From a checkpoint of a small transformer trained on Wikipedia.
Size: 23 layers, width 192, 3 heads of 64.
Architecture: LayerNorm before each block, tied embeddings.
Training: a variant of Adam for these matrices, 729M tokens, 5560 steps.
MLP neurons of a small language model. Each row is named by its layer, matrix (down: output weights) and neuron, and shows model dimensions 64-191. Each number is 128 + 24 x the weight over its row's rms, rounded and kept within 0 to 255.
After each neuron's rows, "raises" lists the tokens whose logits its output raises most directly, leaving later layers aside.

L7.down625 [124 155 110 113 129 143 125 118 121 131  98 127 114 108 116 148 112  87 125 164 121 152   0 117 135 115 115 153 122 151 159 124 113 125 105 125 127  73  52 111 122 138 129 134  81  98 131 115 153 109 110 102  95 134 132 153 141 161 127 133 132 156 132  97 145 141 137 131 119 121 139  97 160 112 130 118 140 100 155 165 127 131 184 120  71 180 125 133 132 131 119 133 107 133 108 134 119 152 121 162 128  93 129 143 145 142 136 132 151 160 114 121 133 128 148 150 101 112 149 158  95 135 130 149 108  90 116 116]
raises: "=", "|", " =", " |", " ("

L12.down711 [156 118 135 110 133 136  92 126  86 126 149 150 135 127  78 114 155 156  85 136 153 152 118 141 125 153 146 108  92 143 111 129 143 112 153 114 105 119 176 164 129 139  83 118  74 110 128 113 115 144 151 104 145 121 131 172 121 124 136 135 151 133 199 161 123 173 100 111 112 135 112 171 162 118 132 173 152 128 163 150 115 131 123 141 110 118 139 166 128 144 168 129 102 113 108 113 112 122 152 123 116 120 124 148 139 149 124 130  73 113 123 106 152 109 123 140 144 107 132 121  98  99  99 139 130 125 161  96]
raises: "hes", "h", "ches", " way", "hing"

L4.down694 [164 123 102 109 162 148 104 164  88 104 155 118 147 123 158 105  74 130 146 135 128 156 133 131 112 135  94 132 142  98  92 107 157 146 130 140 124  94  90 121 124 119 120 165 138 129 171 137 137 114 112 108 133  70 137 159 119 119  98  68  93 148 140 114 105 140 105 154 151 112 156 143 109 139 159 101  83 118 107 135 120 113 125 170 142 130 124 125 148  83 186 132 130 129 133  96 157 162 147 144  97 120 133 151 151 113 132 151 108 116 121 109 145 142 143  98 144 138 159 152 103 149 148  86  98 140 151  50]
raises: " his", " their", " her", " him", " its"

L16.down760 [141  96 158 129 132 124 133 142 152 124 122  89 112 106 130  95 141 191 140 157 150 128 150 155 157 152 122  88 138 142 116 134 154 134 127  66  92 146 151 182  41 151 147 147 131 138  86 143 112 108 117 129 124 146  83 120 127 100 102 120 112 131 147 117 109 129  81 120 136 129 147 141 117 129 108 108  87 109 148  99 115 141 143 148 130 115 136 107 127 102 112 104 116 149 131 141 122 142 133 121 107 169 176 118 130 168 134 154  96 128 140 163 147 126 146 106 146 122 128  89  93  93  94 130 143 108 161 167]
raises: "st", "ste", "stic", "se", "str"

L9.down557 [137 146 161 139 158 128 169  94  89 145 157 122 121 159  78 103 138 106 113  93 128 172 111 179  96 140 104 147 154 176 122 114  91 119 171 161 151 172 121 128 140 114 121 143  97 138 157 137 136 152 144 126 117 141 150 127  95  51 124 138 118 127 170  81 136 178 123 175 148 143 102 102 109 100 147  94 127  94 114 124 123  87 135 107 129 178 102 136 123 121 177 153 109 117 102  96 173 122 153 130 127 119  95 123 122  96 118 141  89 134 100  96 120 163 127 106 125 145 116 141 125 130 133 123 143 117 106  80]
raises: " they", " she", " it", " there", " he"

L14.down266 [ 82 172 106 117 119 116 137 138  87 123  93 151 129 127 129 141 109 142 142 138 163 128  84 128 111 138 128 146  88 112 200 112 100 114 122 110  86 103 127 121 152 102 148 144 142 150 134 136 128 168 160 129 111 141 154 116 120 155  84 110 137 134 158 109 137 144 114 174 150 159 125 125 165 129 106 143 120 133 114 145 124 152 125 116 123 153 151 182 116 180  99 132 138  62 121 154 103 132 118 150 105 140 174  92 142 118 133 145 157 112 111 148 132  67 107 104 104 154 141 130 116 113  96 105 152 115 132 135]
raises: "ge", "gie", "ger", "m", "phy"

L5.down484 [132 139 140 132 130 138 171 124 126 105  93 149 123  99  99 131 114 123 101 160 126 181  65 128 140 125 117 181 121 134 138 135 145 147  93 119 107  92 116 138 136 131 130 175 116  86 133 106 144 125 133 119 126 110  88 163 184 132 151 113  98 102 162 114 133 160 112 162 136 111 131  91 132 104 133 129 115 117 142 155 162 115 174 116 117 157 144 123  97 106 132 182 163  93  89 109 124 160 107 139 137  77 131 166 146 136  97  61 154 178 101 123 116 132 123 134 113 139 133 130 120 144 145 116 110 110 143 122]
raises: " |", "|", "{", "=", ";"

L13.down568 [108 127 126 114  91 131 151 142  96  91 121  83  80 147 169 148 119  74 159 151 146 144  70 122 142 158 103 138 131 105 129 115 141 141 134 113 114 145 107 164 155 174 135  89 111  93 135 118  86 155 163 152 118 103 160  95 104 165 132 152 107 140 126 144 131 158 148 140 151 116 161 116 143 115 133 125 115 161 100 173 126 131  98 132 107 109 107  99 140 170 126 170 128 124 151 116 100 118 108 115 105 111 123 161 138 150 158 121 116 135 127 119 162 145 127 153  69 141 148 113 105 120 120 152 127 144 143 105]
raises: "ized", "ised", "ize", "iate", "ise"

L5.down389 [180 171 140 136 126 135 109 125 129 133  95 141 172 126  84 129 145 154 105  96 135 119 145 129 118  81 126 125 109 113 127 183 116 121 133 142  99 104 102 122 127  91 100 141 121 160 128 118 119 126 118 179 122 148 125 111 106 115 109 118 145 150 147 148 144 125 115 125 182 163 147 146 136 106 144 110 138 136  96 118 100 147 107 144 156 133 137 132 101 131  87  99 163 147 127 185 161 159 116 110 113 114 138  97 145 163  74 113 131 156 146 154 181 160 134 141 126 101 127 144 116 110 114 100 130 131 107 159]
raises: "\n", "\n\n", "”", "\n ", "er"

L16.down489 [193 118 135 169 102 160 138  82 129 101  95 152 125 104 166 175  82 123 104 129 143 146 107 132  93 137 128 121 160  99  96  89 104 152 115 118 116 142 150 105 134 135 130 107 126 126 113 164 136  87 149 158 122 106 119 157 134 145 102 134 119 176 112 100 124 147  98  74 130 112 150 147 161 154 133  86 116  91 160 107 142 113 147 133 115 138 113 159 142 112 112 172 108 150 134 115 103 119 161 113  92 144 137 102 122 126 161 118 168 118 149 173 102 126 116 115 106 119 136 121 112 119 159 108 127 153 148 118]
raises: " is", " was", " were", " includes", " has"

L6.down296 [ 53 121 124 193 140 154 110 142 115 155 117 137 120 144  40 151 144 141 127 157 133 165 106 119  82 162  74 149 137  53 157 132 148 122 153 106 140 132 128 102 140 130 125 161 109 144 134 110 142 118  82 117 133 146  98 120 164 100 118 116 176  82 158 136 175 122 120 102 117 144 125 105 121 118 114 126 135 135 141 128 167 125 137 140 145 114 150 124 104 135 135 111 138  94 143  99 141 153 167 148 165 113 118 157 156 137  74  70 155 152  85 127 118 129 119 160 118 152 121 114 124 137 101 120 117 107 150 125]
raises: " |", ")", "}", "]", ";"

L7.down685 [142 134 123 125 120  84 116 126 106 116 126 132 173 148 108 135 120 109 120 121 116 130 146 111 149  73 168 111 144 126 160 118 141 151 139 171 123 102  94 127 144 101 121  98 130 150  93 108 109 145 164 174 148 118 122 111 106 126 135 117 152 145 126  98 156 137 109 103 190 143 159 140 134 140 181  67 168 171 114  90  90 143 124 184 123 155 115 130 140 127 152 114 138 145 125 141 146 118  89 152 129 114 149  93 134 149 116 160 126 159 180 132 136 143 158 110 119 139 132 151 144 132  83 117 128 102 141 106]
raises: "\n", "\n\n", "\n ", " Location", "er"

L7.down239 [160 164 118  99 109  69 111 111 125 146 142 140 159 152  88 150 106 101 151 106 126 132  89 101 125  98 163 115 142 128  99 142 104 132 129 175 114  83 110 167 120  90 159 131 109 139 110 107 106 135 170 190 126 140 153  96 120 127 134  88 144 176 128 151 150 135 139 131 171 164 138 133 106 131 152 108 150 148  97  91 109 129 125 120 117 189 104 110 110  97 121 132 126 130 122 125 166 132 121 124 116 111 135 130 121 152 112 167 110 122 179 133 138 131 159 111  82  93 140 140 160 103  98 116 172 151  95 132]
raises: "\n", "”", "\n\n", "ening", "Note"

L4.down278 [159 119 115 116 135 120 164  89  96  90 144 103 152 152 136 120 148 145 114 147 101 159 119 134 139  97 171 116  93 109 116 123 144 152 154  87 124 140  99 121 170 104 106  99 155 110 109  97 152 119 165 120 144 120  95 143 144 109  94  98  93 127 125  45 173 162 140 119 149 126 120 141 122 155 174 147 174 130  91  99 163 115 159 154 133 126 117 137 116 162 164 114 133 157 105  81 106 107 114 144 128 114 140  83 149 155  95 146 153 188 160 133 124 166 139 125 168 118 113 146 138 113 128  81 147 107 108 173]
raises: "\n", "\n ", "\n\n", " appears", " ISBN"

L16.down650 [119 105 127 127 146 128 147 121 103 105 135 170 120 145 120  97 131 127 141  98 107 151 103 173 113 107 103 140 108 134  97 126 136 102 156 151 149  93 110  85 143 114  98 168 150 124 126 140 143 158 134 122 100 118 142 163  91 111 140 103 122 132 156 101 126 169 149 151 149 118 126 122 120 110 122 103 138 116 107 129 128  99  91 128 105 169  95 190 139 131 208 141 123 156 102 114 164 155 160 108 126 158  89 165 126 112 150 120  91 112  86 145 144 133 169 117 142 116 127 117 107 124 152 145 147 106 136  76]
raises: " it", " they", " its", " you", " this"

L6.down204 [167 137 144 138 117  70  73 125 145 158 148 152 163 139  87 112 112 107 133 141 105 145 129 118  99 115 153 116 116 136  93 119 130 117 133 159  99  54  98 142 173 114 111 122  77 163  89 128 129 120 171 149 120 144 121  73 122 106 162 140 110 148 162 142 124 129 123 100 141 142 145  89 143 111 133  87 119 143 125 101 129 121 146 123 149 120 148 126 103  94 121 121 104 129 143  82 152 158 113 126 126 124 122 120 117 141  99 151 135 128 172 168 126 134 152  87 121  90  96 140 164 131  78  95 153 155  90 110]
raises: "\n", "light", "\n\n", "ship", " Points"

L6.down494 [136 130 137 128  94 124 116 104 150 140 102 158 166 141 108 128 112 108 106  68 140 170 142 125 116  66 175 106 119 148 115 145 132 129 159 126 106  91 104 116 136 113 113  95  86 121  89 103 136 160 137 179 126 153 127  89 100 108 137 149 154 197 106 118 146 117 121 144 166 158 155 147 154 143 171  91 167 138 127 120 115 128 112 156 118 123 113 150 109 146 115 133 134 147 137 144 134 143 127 132 121 136 118  96 119 162 114 162 126 155 163 141 148 148 149 130 143 103 133 131 115 100 125 105 142 118 148 106]
raises: "\n", "\n\n", "mi", "-", "met"

L14.down613 [121 121 111 145 153 131 132 116  97 179 138 112 153 126 122 100 152 138 118 128 112  58 158 126 175 125 105 119 161 105 120 177 147 108 146 148 142  99 157 139  75 113 114 110 133 104 150 146 125 153 102 171 134  95  97 122  87 116 117 140 164 168 180 136 147 104 149 172 124 100 137 117 104  90 123 110 129 112 165 123  94  99 105 137 159  97 119 134 125 117  80 122 128 144 128 121 130 153 102 139 111  91 157  79 150 116  90 126 105 164 122 138 171 126 126 124 224 130 155 117 135 111 134  72 137 108 135 132]
raises: " (", ".", ",", "\n\n", " and"

L16.down440 [140 106 122  81 118 119 137 129 139 161 121 126 130 143  82 195 130 146 140 116 142 131 255 115 130 108 161 167 134 137 112 132 116 121 135 128 136 110 146 119 115 135 161 108 111 121 167 134 133 100 144 123 118 139 154 119 159 133  93 118 119 113 140 125 141 102 125 129 126 144 101 116 133 126 116 134 124 111 132 122 140 120 137 139 109 137 115  86 123 161 164 141 124 131 143 103 124 134 139 127 147 115 119 117 118 123 144 135 116 134 117 162 142 125 111 133 255 112 106 126 136 119 131 104 141 149 114 126]
raises: " whom", "day", "=", "ody", "  "

L7.down151 [111 143 131 100 113  93 128 100 154 124 121 142 180 165  85 148 125  88 131  98 112 155 127  99 174  57 168  92 147 133 134 110 116 130 149 153 117 101 118 140 134  95 154 130 130 142 108  96 120 134 155 192 118 143 166 111 116 143 119 117 142 165 120 109 157 130 143 133 164 170 145 160 138 156 170 113 153 149 121 116  95  97 115 154 111 123  92 120 133 126 155 136 121 148 132 150 157 103 109 152 120 107 144 112 122 154 125 167 119 139 175 126 129 138 152 125 141 110 159 132 151 112 103 105 151 130 125  95]
raises: "\n", "\n\n", "\n ", " Cont", " Like"

L7.down484 [ 64 110 162 133 153 158 146 131 123 137 129 116 103 104  79 146  96 144 126 136 139 101  48 116 145  74 144 136 152 123 108 137 160 123 115  99 135 142 152 142 109 137  85 147 163  92 141 155 143 134 106 134 147 155 107 146  81 129 106 112 166 148 103 172 169 147 141 183 105 108 113 139 122 132 127 121 122  57 111 177 128 110 111 149 127 134 137 139 117 126 128 154  94  91 138  93 136 155 157 136 156  96 119 136 150 135 128 109 149 130 126 107 153 128  97 148  64 127 116 121 117 103 164 131 114  97  97  98]
raises: ")", "-", ";", " to", "("

L5.down702 [164 126 122 132  99 134 148 101 128 140  94 110 195 126  95 155  84 134 147  83 138 155 127 133 135  91 158 126 100 113 135 170 141 126 102 134 140 108  84 100 135 113 122 100 122 121  73  89 127 165  80 178 115 128 110  94 147  96 118 138 128 180 126 133 117 120 128 159 180 155 130 120 132 131 159  85 131 144 144 125  99 148 132 138 112 159 119 135 122 116 100 156 146 138 114 156 110 123 136 136 125 108 146  88 137 140 132 170 114 164 156 143 159 136 130 163 149  92 141 122  89 133 103 108 161 104 146 142]
raises: "\n", "\n\n", "\n ", " Location", " —"

L5.down459 [144 102 105 130 145 129 165 118 112 141 146 137  91 152 178 169 103 106 153 122 139 145  57 109 113 122 132 162 180 127 118 130 126 110  99 118 100 138 177 154 136 191 107 164 120  98 154 136  99 110 113 149 151 179 113 149 138 123  71 138 146  62 135 136 161 145 128 165 120  84 152 148  99 135  88  93 103 125 164 139 114 152 124 117 117  68 117 150 114 108 135 132 121  77 139 102 118 138 139 171 132 111 165 142 146 141 116 130 116  87 120 103 132 151 148 139  35 145 138 124 104 126 170 133  90 114 120 120]
raises: ")", " |", "old", "}", "."

L3.down22 [122 131 125 115 141 122 144 116 120 159 150 137  42 103 109 127 138 156 173 127 102 112  91  85 172 137 121 146 149 143 126 140 124 134 110 109 104 111 122 191 156 123  74 143  92 106 120 150 101 123 150 129 141 137  98 158 117 141 116 164 107 141 180 120 145 117 123 174  91 131 151 159 126 118 135 138 153 116 153 145  94  82 131 153 115 147 140 118 119 108 148 112 145 140 130 143 117 166 132  95 163  62 181 149 113  94 124 119 148 166  76 123 133 116 107 143 123  90 134 133  97 120 181 125  81 105 127 111]
raises: ",", "|", " |", ")", ";"

L16.down300 [197 142 128 124 122 143 171  91 142  98 121 122 108 131 130 152 150 120 131 129 156 110 109  95 112 133 124 131 164 141 141 140 121 144 127 101 141 119 132 108 122  65 107 108 120  72 120 110 129 150  63 118  98 116 134 139 139 162 146 105 169 154 158 161 156 141 174 154 156 148 143  96 132 102 109 117 151 126 152 148 149 153 147 126 112 154 119 133 117 132 110 160 134 136  97 120  96 127 126 142  80  92 152 105 171 161 115  99  90 141 128 107 112 178 171 123  96  98 136 102 140 124 150 110  76 174 130 135]
raises: " =", "=", "stein", "ult", "ers"

L13.down227 [123  77 100 118 154 133 111  94 138 144 114 122 156  96 103 127 143 144 163 136 119 119 202 117 155 171 124 114 142  94 109  96 171  69 110 138 144  94 141 102 134 117 111 100 124  80 132 125 128 180 118 108 134  92 122 118 115 129 124 154 175 114 184 126 165 123 137 165 140 109 156 114 121 139 123 121 154 107 113 118 117 114 133 141 145  98 130  88 111 137 116 133 139 152 113 133 132 128 101 145 148 140 137 143 143 127 135 117  62 170 111 126 134 169 130 148 212 133 144 121 106 119 172 104 106 140  91 122]
raises: "\n", " |", ",", " and", "="